MLP neurons of a small language model. Each row is named by its layer, matrix (gate and up: input weights; down: output weights) and neuron, and shows model dimensions 128-223. Each number is 128 + 24 x the weight over its row's rms, rounded and kept within 0 to 255. A neuron's up and down rows have the sign that makes its largest values positive.
Before each neuron's rows is what it responds to, as a language model described it from the Wikipedia text at the highest values.

Description: Digits in table numbers
L10.gate276 [131 132 144 119 138 114 130 165 152 132 139 150  97  88 153 132 151 104 140 117 136 130 119 148 190  89 118 141 155 131  88 100  78 126 106 113  90  92 150 117 119 123 112  84 180 137 132 105 159 134  85 148 105 131 173  95  74 101 102 115 157 128 123 148 103  91 140 136 120 135  87 149 104 119 133 137 117 102 148 114 145 134 140 114 107 118 139 113 124  67 127 133 210  86 130 188]
L10.up276 [106 104 168 121 137 129 102 150 134 118 135 114 141 125 142 112 103 119 166 142 119 151 154 123 120 165  80 142 111 107 100 130 119  52 147 138  76 123 115 171 165 126 126  80 160 178 108 115 134 132 147 108 134  95 176  89 108 118 141 121 154 134  95 136 140 137 130 187 155  65 157 142 127 140 120 169 156 106 148 102  72 134 152 132 107 106 131 152 182 109 164 121 121  94 117 111]
L10.down276 [118  99 152 138 123 118 104 150 108 141  71 144 124 143 128 167  76 105 142  87 137 155 137 125 138 138  98 149 156 174 148 130 142 108 105 154  66 116 112 131 105 159 134 125 130 166 183 124 132 108  74 121 144 129 125 139 120 100  85  73 119  87 150 105  96 149  90 125 172  98 131 135  82 128 130 131 156 123 123  81 120 129 106 116 133 124 149 161  98 119 156 165 119 124  89 128]

Description: Numbers and digit pieces
L4.gate717 [133 142 123  93 139 121  98 127 141 101 123 152 119 124 106 176 101 124 175  91 129 122 102 134 151 107  90 107 124 182 204 130 155 128 161 110 146 184 136 118 102 170 112 156 148 146 136 176 146 118 142 107 107  90 161 147 105 134 130 107  93  91 144 144 144 176 101 152 147 127  76 160 134 148 148  89 139 118 146 132 119 146 128 109 146 166 146 108  97 115 180 142  96 143 132 136]
L4.up717 [160 152 122  91  95 115 129 124 141 108 121 171 116  97  92 154 132 122 128 119 110 151 116  88 132 131 124 100 133 172 141 123 123 127 106 141 152 162 106 117 161 141 121 136 160 104 130 154 106 174 159  95 113  88 117 102 120 150 105 112 144  88 125 121 146 139 126 150  75 175 115 143 146 148 155 118 117 130 149 138 115 134 125 110 153 163 131 114 127 124 173 108 145 119 117 140]
L4.down717 [129 113 177  98 145 110 146  79  94 153 156 145  99 124 162 195 158  86 129 128 129 163 121 111 111 105 136 102 147 141 130 145 110 115 108 151 115 132 145 138 147 124 152 103 148 143 127 146 102 160 129 122 100 131 115 153 160 143 111 148 166 142 113 179 100 124 125  89 152 113 140 127 189 120 154 134 143 142 121 128 140 167 140 151 137 118 108  69 133 134 142 110 129 112 103  78]

Description: Sports result table cells
L10.gate529 [149 132 140 116 143 149 128 156 123 103  87 142 110 112 126 113 117 144 139 157 122 118  81 129 122  92 128 162 109 127 127 114 130 139 108 120 128 174 166 118 109 109 144 127 172 155 130  79 135 129  96 121 141 121  81 157 104 150 116 134 108 142 147 131 150 129 143 127 118 133 131 109 142 171  83  76  93 132 119 101 139 107 131  75 134 126 120 159 131 136 137 131 121 113 121 127]
L10.up529 [135 176 161 104 159 144 168 154 155 141  79 131 126 116 173 140 145 148 147 137  79 110  75  97 145 159 105 148 111 131 139  93 130 103 118 152 136 135 127 150 150 136 142 147 103 142  99 148  91 137 148  91 145 141 125 129 142 143 146 137 141 129 164 155 116 135 155  85 134 104 160 114 190 115  56 139 188  77 135 157 110 156 112 175 162 150 135 109 132 123 108 133 137 130 101 121]
L10.down529 [129 140 119 124 177 120 107  71 110 141 113 149 118 134 167 138 104 118 118 143 104 162 130 125 119 117 156 154 131 165 124 117 174 121 131 126 127 128 110 121 107 113 137 115 181 136 161 150 141 148  89 120 103 119  70 118 103 110 119 131 136 170 103 126 117  99 102  98 123 123 145 161 190 115 108 146 140 164 133 117 137 143 137 126  83 190 137 119 119 140 132 141 124 125 149  96]

Description: Split-off initial S
L7.gate738 [149 141 126  97 126 131  91 122 103 122 124 129 133 129 102 106 127 160 113 133 123 126 161 101 123 113 101 150 148 160 103 139 163 169 138 123 116 139 131 141  91 138 112 121 159 169 157  97 131 121 139 153 124 144  90 158 127 103  92 135 151 123 186 129 160 128 118 113  99 104 116 124 129  88 122 116 135 157 137 127 115  95 145 111 117 154 169 126  91 114 116 136 146 129 127 120]
L7.up738 [129 185 104 118 105 120 154 148 115  78 148 125 119 138 153 112 143 147  82 149 137 138 154 104 141 166 128 145 128 144 156 110 135 106 145 153 129 106 117 157 113 105  81 153 162 115 129  99 146 155 168 127 154 164 165 168 112 152 138 104 144 126 132 112 113 158  82  96 105 117 125 162 128 125 153  99 153 128 137 126 130 183 133 111 117 156 150  97  91 127  91 183 129 119 156  98]
L7.down738 [109 142 128 107 140 108 121 126  75 104  85 123 142  98 122 124 134 172 131 127  94  84 135 131 164 121 155 131 159 131  65 108 171 146 104 114 122 111 146 128  73 134 125 115 158 142 156  85 144 164 136 136 156 135  82 116  93 162 117 103 116 108 143 139 113 141 129 138 117 119 143 124 105 145 108 112 129  94 120 128 106 146 108 163 121 138  95 105 121 135 135 144 111 122 135 161]

Description: Split-off initial letters
L4.gate1 [126 160 153 113 123 124 120 100  49 111 155 111 136 155 141 126 122 103 126 127 108 114 125 103 168 145 151 101 147 101 107 116 155  61 123 147 155 139 141 100 119 105 124 129 124 137 133 131 151 168 149 178 121 123 120 129 125 143  96 147 129 146 101 146 108 109 130 106 131 124 132 147 127 149 119 141 140 134 177 132 156 155 143 120  89 147  93 126 149 150  95 157 130 140 109 100]
L4.up1 [172  88  87 134 121 150 117 135 138 110 125 128 169 129 103 118 139 108 156 126 150 142 111 135 128 175 127 140 158  84 129 122 130 148  78 123 151 124 143 143  66 104 140 124 116 187 134 147 129  92 124 100 151 109 104 130 154 141 103 104 104 125 145 112 110 142  77 130 126 144 158 143 174 123 134 163 145 148 167 129 104 170 153 119 139 110 161 129 139 133 105 131 165 175 109 127]
L4.down1 [104 186 174  81 158 116 103 142  56 145 124 132 101  94 137 122 101 121  81  97 166 142 132 112 114 171 149  85  69 143 131 125 141 129  97 160 115 148 137 153 128 123 117 156 147 163 109 151 135 134 111 108  99 123 136 112 138 130 165  90 124 147 118 124 128 115 156 151 137  90  90 162 152 127 132 132 116  86 121 130 118 156 121 172 139 116 105 143 141 123 100 116 159 113  94 134]

Description: Split-word starting pieces
L7.gate117 [164 188 118  94 122  94 142 112 170 143 117 133 118 148 111 111 137 148 162 137 132 161 112 150 107 119 120 111 147 182 158 179 114 174 134 121 101 155 171 140 150 120  87 126 142 128 131 137 106  94 133 163 119 110 107 128 116  95 176  90 134  92 161  69 147 177 147 106 138 143 142 133 160 173 107 135 127 125  99 126 130  88 138 128  99 130 158 143 140  88 126 144 126 114 144 134]
L7.up117 [124 140 119 145 179 141  92 124 110 127 132 115 145 148 127 166 180 132  90 155 112 118 117 112 107 111 108 103 178 123 149 123 124 146 134 149 174 124 121 154 119 117 180  92 126 125 155 157 161 130  82 131 116 152 142 149 131 120 124 130 121 142 171 134 122 117  95  86 134 104 162 136 105 156 142 152 125 140 146 123 148 133 123 132 122 119 113 190 148 134 140 148 103 155 127 145]
L7.down117 [108 137 112 141 126 122 127 127 110 151 133  84 141 124 108 115  87 122 126 140 103 137 138  92 132 117  94 124 124 107 178 103 188 112 123 140 152 149  93  95 111 136 149 170 127 122 134 170 128 128 142 131 102  61  98  86 122 120 154 183 125 127 135 116 121 192  89 118 139 126 104 103  93 109 153 168  92 168 137 138 117 121 110 114 187  95 121 124  91 135 127  95 127  67 120 143]

Description: Prefixes before numbers
L10.gate845 [139 126 115 134 115 138 110 109 160 118 160 161  68 127 135 140 108 105  90 114  85 143 110 158 121  98 145 153 156 137  94 125 157 103 106 128 112 126  88 144 166 134 133 142 143 111 162 108 158 135 128 127 140 122 139 146 128 167 110 122 121 125 125  93 173 145 104  92  66 139 152 149 137  88 140  95 119 123 115 125 133 112 103 161 156 150 112 127 150  97 109 134 141 108 158 138]
L10.up845 [139 133  82 145 134 111  77 117 137 175 155 112 120 135 101 128  98 141 119 148 150 142 123 161 155 130 116  94 126 178 121 156  83 109  98 102  99 125 148 136 145 102 141 120 114 135 152 107 124 125 132 171  97 104 140 123 131 117 116 166 104 138 155 121 151 124 148 159 127 105 133 115 141 116 120 124 143  89 126 130 126 111 176 108 144 151 156  96 151 176 131 112 107 161  98 156]
L10.down845 [117 161 127 110  75 187  77 112 143 143 109 146  71 121 101 137 102 117 131  96 184 118 108 135 160 166 118 180 133 111 116 138 121  92 120 154 132 124  89 112 127 163 124 126 144 125 136 116 125  93 145 167 133 170 125 134 166 155 144 135 139 159 147 147 149 142 145 129 131 136 159 133 140 190 135 112  94 144  98 156 152 114 115 136 100 144 137 129  97 124 164 139  85 137 186 149]

Description: Opening fragment of split words
L4.gate190 [165 119 104 123 158 135 179 110 143 155 124 151 173 122 108 129  99  88 121  99 117 132 160 122 135  91 126 184 132 138 143 125 135 140 100 142 126  93 102 128 116 157 154 109 104 136 132 124  98 130 153 120 106  65 117  79 141 155 123 123 129  93 171 132 144 181 112 145 116 104 100 135 147 108 173 116  89  95 149 123 129 148 129 120 160 114 117 147 131 153 101  98 112 140 142 132]
L4.up190 [102 111 116 154  86 160  98 156 124 124 129 114 142 141 114 143 137 141 128 163 124 149  96 132  81 118 151 147 151 155 146 108 160 140 159  95 108 113 144 148  81  78 104 126 122  90 107 123 129 157 130  81 160 170 152 109 129 108 131 148 132 179 158 150  91 134 164 132 121 157 155 160 191 110  94 134 141 110 119 156  78 124 148 102 123 129 132 146  95 116  81 113  95 114 168 112]
L4.down190 [120 142 160 135 103 100 150 121 126 157 138 173 171 172 111 100 149 136 105 126 138 152 110 101  84 154 149 154 175 114 163 117 142 135 147 111 123  93 172 114 166 132 128 148 146  92 159 146 139 143 100 133 148 133 139  55  92 152 148 124 145 139 105 169 146 124 176 128 157 131 148 108 113 105 147 103 144 130 104  80 122 179 139 119 122 161 139 127 177 119 137 109 108 118  98 161]

Description: List-item separators
L10.gate461 [107  99 144 137 101 133 160 188 132 150 130 136 130 126 112 127 160 130 108 130  91 132 117 101 108 138 155 118 124 151 128  61 109 151 129 154 159 104 120 160 124 160 132 130 151 154 128 129 137 126 137 142 135 151 124 102 104 154 165 108 137 140 137 111 140 130  85 174 134 121 170 129 122 134 103 141 136 154 135 140 105 118 151 155 102 109 135 132 167 142 165 140 125 125 127  60]
L10.up461 [ 70 156 122 130 147 120 120 122 140 138 124 156 123 154 128  87 131 135  92 125 156 188  79 137  89 132 105 129 111 136 136 137 110 125 137 160 131 133 117 117 111 116 147 101 156 113 116  90 118 191 126 157 174 115  93 149 117 108 128 159 126 173 113 114  96 145 103 112 116  84 137 179 112 156  96 136 120 116 127 131 161 124 101 101 149 141 120 106 120 134  76 161 148 130 123  94]
L10.down461 [131 160 134 144 175 123 150 188  93 172 110 117  97 110  58  98 130  79 158 128 132 139 164 155 150 123 103 145 132 135 176 115 127 109 149 153 158 110 141 131 120  78 133 126 141 116 134 139 145 157 138 111 128 144 134 114 135 129 168 142 116 114 103 131 149  85 143 123 135 129 124 139 152 104 142 154 130 136 127 112 120 115  98 103 136 151 163 144 146  95 116 143  79 141 134  85]

Description: Collection and category nouns
L7.gate866 [142 131 133 103 138  95 114 102 159 144 120 127 124 127  79 128 126 121  81 173 100 115 129 124  85 117 153 111 147 150 149 156 122  96 123 109 162 120 136 105 133 129 114 176 140 144 172 111 199 107 118 121 150 156 148  88 149 127 144 111 138 135 124 170 123 138 108 148 126 100 121 130 172 140 131 172 164 121 108 128 139 110 114 135 156 198  83 148 180 134 153 152 119 107 137  80]
L7.up866 [119 122  52 105 145 155 110 103 170 141 148 127 149  90  93 130 154 148  79 126  99  90 179 127 108 122 111  99 124  83 135 137 126 134 135 139 131 126 117  95 117 115 136 117 160 137 163 110 109 153  93 118 100 149 125 114 115 160 177 179 136 147 133 104 137 134 130 152  99 186 138  92 111 123 133 134 163 140 116 129 130 134  98 142 122 127 133 132 111 120 108 137 140 127 147 133]
L7.down866 [128 127 129 106 103 124 115 124 105 134  98 170 118 118 131 103 123 125 158 138 131 119 166  81 126 119 128  88 155 161 113 107 104 136  94 143  70 155 116 178 137  83 104 107 115 176 129 110 176 143 159 120 129  96 161  98 141 144 127 120 133 125  91 116 109 171 113  97 171  63  85 136 155 156 128 128 167 150  58 120 159 131 120 110 157 130  82 126 103 119 127 105 122 157 111 112]

Description: List words and world/country names
L4.gate45 [145 129 169 138 118 126 122 127 145 102 136 126 121  88 114 121 125 137 127 121  87 131 103 115 147 169  81 154 130 139 164 148 101  95  92 144 125 138 152  91 106 117 172  91 124 120 145 104 150 116 122 121 161 150 151 134 146 120 112 101  71  84 149 140 109 146 178 163 147 104 149 128 130 145 160 125 146 138 134  97 116 112  74 134 176 140 142 101 153 173 141  95 117 128 106 145]
L4.up45 [144 142 102 118 146 130 124  77 198 114 126 163 131 105 113 113 137 126 126 102 118 130 155 108 112 149 132 101 190 142 117 170 135 140 101 106 105 129 159 129 166 142 136 125 144 123 142 138  73  98 132 186 130  87 119  97  65 139  87 166 131 125 163 104 123 132 124 164 123 112 152  96 161 151 179 151 126 122 126 138 132 108 129 154 144 153 111 129 151 107 144  90 104 123 132 134]
L4.down45 [118 107 122 136 101 107 121 105 138  98 118 113 136 148 169 114 133  94  95  91 193 126 152 128 150 129 134  71 109 131 157 126 109 116  98 144 125 144 110 128  98 100 121 179 132 132 148  81 111 121 132 167  99 155 129 138 155 100 143 149 155 119 146 104 121 135 123 126 139 125 134 125 149 189 153 144 150 118 144 161 137 116 121 140  94  98 149 173 113  92 133 122 151 132 111 124]

Description: Mid-word fragments
L4.gate583 [155 161  95 147 100 134 143 117 120 104 131 125 140 138 121 149 118 161 152 140 147  88 162  92 116 146 148 113 148 120 126 134  96 123 135 142 141 145 122 150 132 115 140 141 113 139 106 148 146 135 118 113 122  95 152 139 123 107 135 131 140 143 110 173  82 101 126 159  87 141 111  79 117 104 161 125 102 129 134 135  92 118  79 116 132 139  84 130 148 155 118 126 145 151 130  67]
L4.up583 [118 116 153 100 153 141 142 108 125 100 134 179 152  93 125 126 112 125 110 167 103 117  88  94 133 154 111  90 111 108 132 141 123 129 121 178 154 159 124 148 137 127  73 138 124  83 125 126 137 149  96  98 156 116  93 120  99  92 117 151 161 141 127 149 134 133 107 132 138 143 143 135 136 165 143 111 112 143 177 161 142 108 110 133 100 108 166 124 140 126 107 130 143 138 152 141]
L4.down583 [153 139 131  91 143 144 145 122 152 149 131 120 141 162 117 108 159 114 135 125 134  93 101 147 117 119 109  64 138 125 143 155 121 113 133  94 151 134 158 129 134 106 162 126 148 117  89 163 166 116 151 117 127 137 138 133  91 104 131  93 112 107 113  97 126 135 126 132 128 141 146 108 162 151 179 130 136 121  87 132 105 123 116  72 148 153 116 133 160 154 143 153 148 147 147 150]

Description: Slot before a name
L7.gate596 [104 163  75 103 137 132 156 136 132 131 106  87 121 125 107  98 101 158 172 163 149  81 148  94 142  77 125 103  74  91 169 110 159  98 142 130 110 123 126 134 126 105 142 147 121 133 142 119 119 154  75 108 114 115 110 122 121 181 141 129  92 127 122 128  90 122 142 110 121  99 160 122 134 118 163 126  96 117  90 138 133 116 141 126 160 128 117  96 120  89 176 129 118 112 117 109]
L7.up596 [ 86 127 102 140 130 177 119 187 113 139 100 126 137 176  81 103 133  98 143 129 122 156 145 102 152 134 113 134  92 110 120 124 178 142 156 116 106 143 117 119 136 156 138 120 121 107 133 100  95 145 160  91 168 171 107 122 150 147  88 135 138 174 122 146 110 123 109 155 121  92 129 119 116 116 125  90  98 130 174  97 103 120 123  94  80 153 142 127  72 155 125  84 128 124 125 115]
L7.down596 [101 123 120 119 159 131 137 126 117 125 115 141 160  86 150 122  88 117  96 124 143 150 108  76 160 111 100 140  93 116 125 140 104 134 106  96 159 137 152  86 117  94 121 154 152 122 101 153 115  84 140 164 159 159 136 140 141 134 158 117 138  84 119 164 145 149 136 133 128  69 148 142 119 109 116 148  95 119  95  97 108 146 120 113 114 137 127 106 127 114 128 136 154 143 154  92]

Description: Start of split names
L7.gate541 [ 90  98 160 151 109 157 142 115 133 133 123 115 148 133 141 136 133 134  82 130 121 134 130 170 126 148 116 131  93 155 141 115 146 122 117 122 121  98 138  70 129 152 161 108 157 118 135 133  85 111 104 112  99 149  80 146  97 100  97 139 130 114 171 151 140  85 177 147  97 131 145 127 123 124 140 100 119 114 161 130  94 134 130 158 141 160  87 188 129 147 108 115 113 145 135 116]
L7.up541 [110 120 101 151 132 121 143 127 118 155 158 131 125  95 119 141 138 165 116 140 147 151 107 141 149 146 134 129 159 146 169 109 112 136 116 133  71 143 121 118 140 145 120 144 103 154 127 129 120 157 123 118 145 103 143 157 146 127 145 153 148 124 132 178 166 152 122 112 161 117  98 121 119 107 121  72 131 146 115 123 134 160 124 131 126 165 104  87 104 100  95 147 159 131 128 144]
L7.down541 [126  89 146  99 110 114 112 115 132 177 157 182 134 133 103 144 119 127 109  71 133 124 180 152 129  94 168 151 136 130  82 128 137  99 116  91 151 122 116 155 172  99 109  99  98 112 137 122 138 100 100 163 126 142 103 107  99 130 113 100 112 155 147 124  95 138 143  79 124 117 168 147 101 159 128 147 104 101 143 111 170 149 104 162 139 162 112 136 154 130 124 147 162 111 125 124]

Description: Comma after list items
L7.gate180 [112 142 117 114 140 144 147 124 150 123 101 148 100 162  79 110 149 125 106  84 159 124  76 139 132 154 142 137 101  40 134  95 126 104  92  73 115  84 109 137 127  99 102 160  99 180  92 100 160 103 143 125 143 170 133 112 149 143  82 126 107 117 142 168 123 151 139 113 131  91 144 163 122 108 139 129 135 121 118 104 134 113 125 126  89  94 110  92 155  81 134 165 111 118 142 105]
L7.up180 [106 160 119 143 120 124 114 113 110 103 130 112 138 141 131 150 151 140 143 185 102 110 162 127 153 131 130 157 120 121 108 148 121 138  76  73 118 152 107 130 150 125 108 134 109 151 179  88 114 133 133 122 106 142 134 105  96 141  71 171 103 154 114 130 134 103 104  72 137 129  99 123 122 111 116 124 114 128 113 157 149 110 117 110 148 154 109  90  95 158 131 117  88 124 104 118]
L7.down180 [120 166  79  89 120 128 103 130 144 118 131 123 144 137 147 102 111  93 107 209 122 121 143 124 124 147 135 111  96 157 103 101 116 134 132  98 134 144 160 141  74 167 120 103 167  99 115 141 118 145 156 167 131 114 118  98 141 127 108  97 114 127 178 110 115 177 176 113 138 223 145 151 142 128 129 142  72 102 131  91 107 104  72 146 135 147 139 160 112 112 172 121 114 159 121  77]

Description: Infobox bullets and numerals
L7.gate712 [107 160  98 115 114 101 138  89 155 139 161 185 131 137 150 136  99 118 124 110 135 100 147 174 145 120 123 131 126 104 166 141 141 139 122 154  98 149 180 104 132 125 121 139 160 159  94 136 158 137 122 127 110 119 168 173 114 135 126  99 135 121 118 142  82 156 177 128 119 116  98 142 142 146 134 167 111 152 150 162 138 127 121 139 121 137 153 129 114 134 101 144 121 123 128 162]
L7.up712 [170 123 189 128 166 147 153 172 124 124 101 156 148 108 124 107 120 132 117 112 133 143 145 136 100 131 139 127  99 124 147 170 161 151 102 146 102 162 124  93 125 127 139 143 118 118 129 133 113 124 131 131 170 121 130 100 109 120 108 133 165  88  83 121 108 123 120 114  79 129 106 160  63 151 121 101  93 120 127 174 176 125 126  98 148 126 121 149 137 110 180 129 147 134 130 141]
L7.down712 [164 165 120 130  99 161 126 142 145 154 115 140 162 188 132 152  49 120 146 148 121 138 136 130 163 167 130 137 127  94 141 102 116 112  97 118 115 168 128 107  77 170 156 132 157 154 130 169 113 137 153 122 126 132 170 142 154 168 126 158 132 166 105 171 116 129 154 166  77  73 130 165 107 155 173 128  91 138 130 172 135 116 120 157 116  87 135 131  69 119 145 145 158 146 118  89]

Description: Mid-word fragments
L10.gate555 [103 131 111 136 119 160 128 162 131 152 128 125 104 115 112 125 176 146 135 148 118  94 125  81 138 115 116  82 115 115 168 133 124  97 138 123 166 138 134 103 131 133 118 137 105 130  95 158 126 145 171 117 133 155 128 128 116  98 146 104 181  98 107 137 105 200 128 107 105 155 146 140 100  91 181 131 161 166  84 128 148 136 134 115 143 114 150 158 151  79 162 114 141 122 134  94]
L10.up555 [105 116 114 148 165 114 122 125  84  88 119 114 107 163 151  78 171 162 172 144 169 135 161 109 132  89 167 137 155 147 115 134 167 123 101 118 170  86 123 129 128 122 127 121 163 127 139 132 130 123 148 129 100 151 122 162 119 122  93 161 120 119 109 141  95 146 147  96 118 142 143 107 133 142 128 145 148 168 138 145 121 171 128 165 121 117 110 132  99 126  94 165 136  76 137 144]
L10.down555 [125 151 108 155 123 114 152 125 136 162 174  92 153 129 142 143 164 178  94 118 112 167 142 132 109 115 129 130 102 123 117 173 105 135 137 106 110 120 123 136 112 151 134 134 153 123  93 154 132 132  78 138 119  86 149 113  94 141  99 152 126 112 120 150 106 151  76 114  72 136 122 173 124 172 152 120 167 184 140 125 142 149  81 125 157 101 145 129  84  65 101 156 134 111 106 133]

Description: Collective group nouns
L10.gate435 [155 101 114 131  88 118 146  74 169 127 119 165 164 168  78 177 124  77 137 141 144 104 143 148 150 123 105 113 161 150 145 147 128 109 151  99 129  97 122 157  96 120 112 138 154  79 120  87 113 112 109 105 163 123 150 112 146 149  80 112 161 155 143  87 130  75 117 110 121 159  98 148 123  41 170 149 135  90 130 106 120 101 139 126 128 140 144 120 113 133 120 115  99 131 102  92]
L10.up435 [151  95 102 152 153  72 108  94 116 111 122 111  95 112  90 103 125 137 172 148 154 104 159 116 173 115 130 131 132 114 191  89  95  73  91 111 115 111 147 130 115 133 126  80  98 156 109 146 124 102 135  68 102 118 116 136 137 159 148 118 111 106  99 106 173 130 128 155 136 148 112 141 132 142 150 153 124 154 117 130 162  95 153 146 133 139 137 143  84 117 118 113  87 139 135 110]
L10.down435 [121 165 127 129 134 123 108 123 103 149 134 141 159 154 166 135 156  80 172 121 135 100 105 126 128 107 134 110 178 118 116 124 185  91  87 155  93 141 104 105 162 111 129 146 118 153 161 147 138  99 175 128 152 168  95 142 154 108 138 141 112 150 128 114 119 139 117 108 106 144  87 141 161 115 127 154 124 137  71 127 116 156  93 147 120 124 141 140 127 138 149  94 179 145 120 125]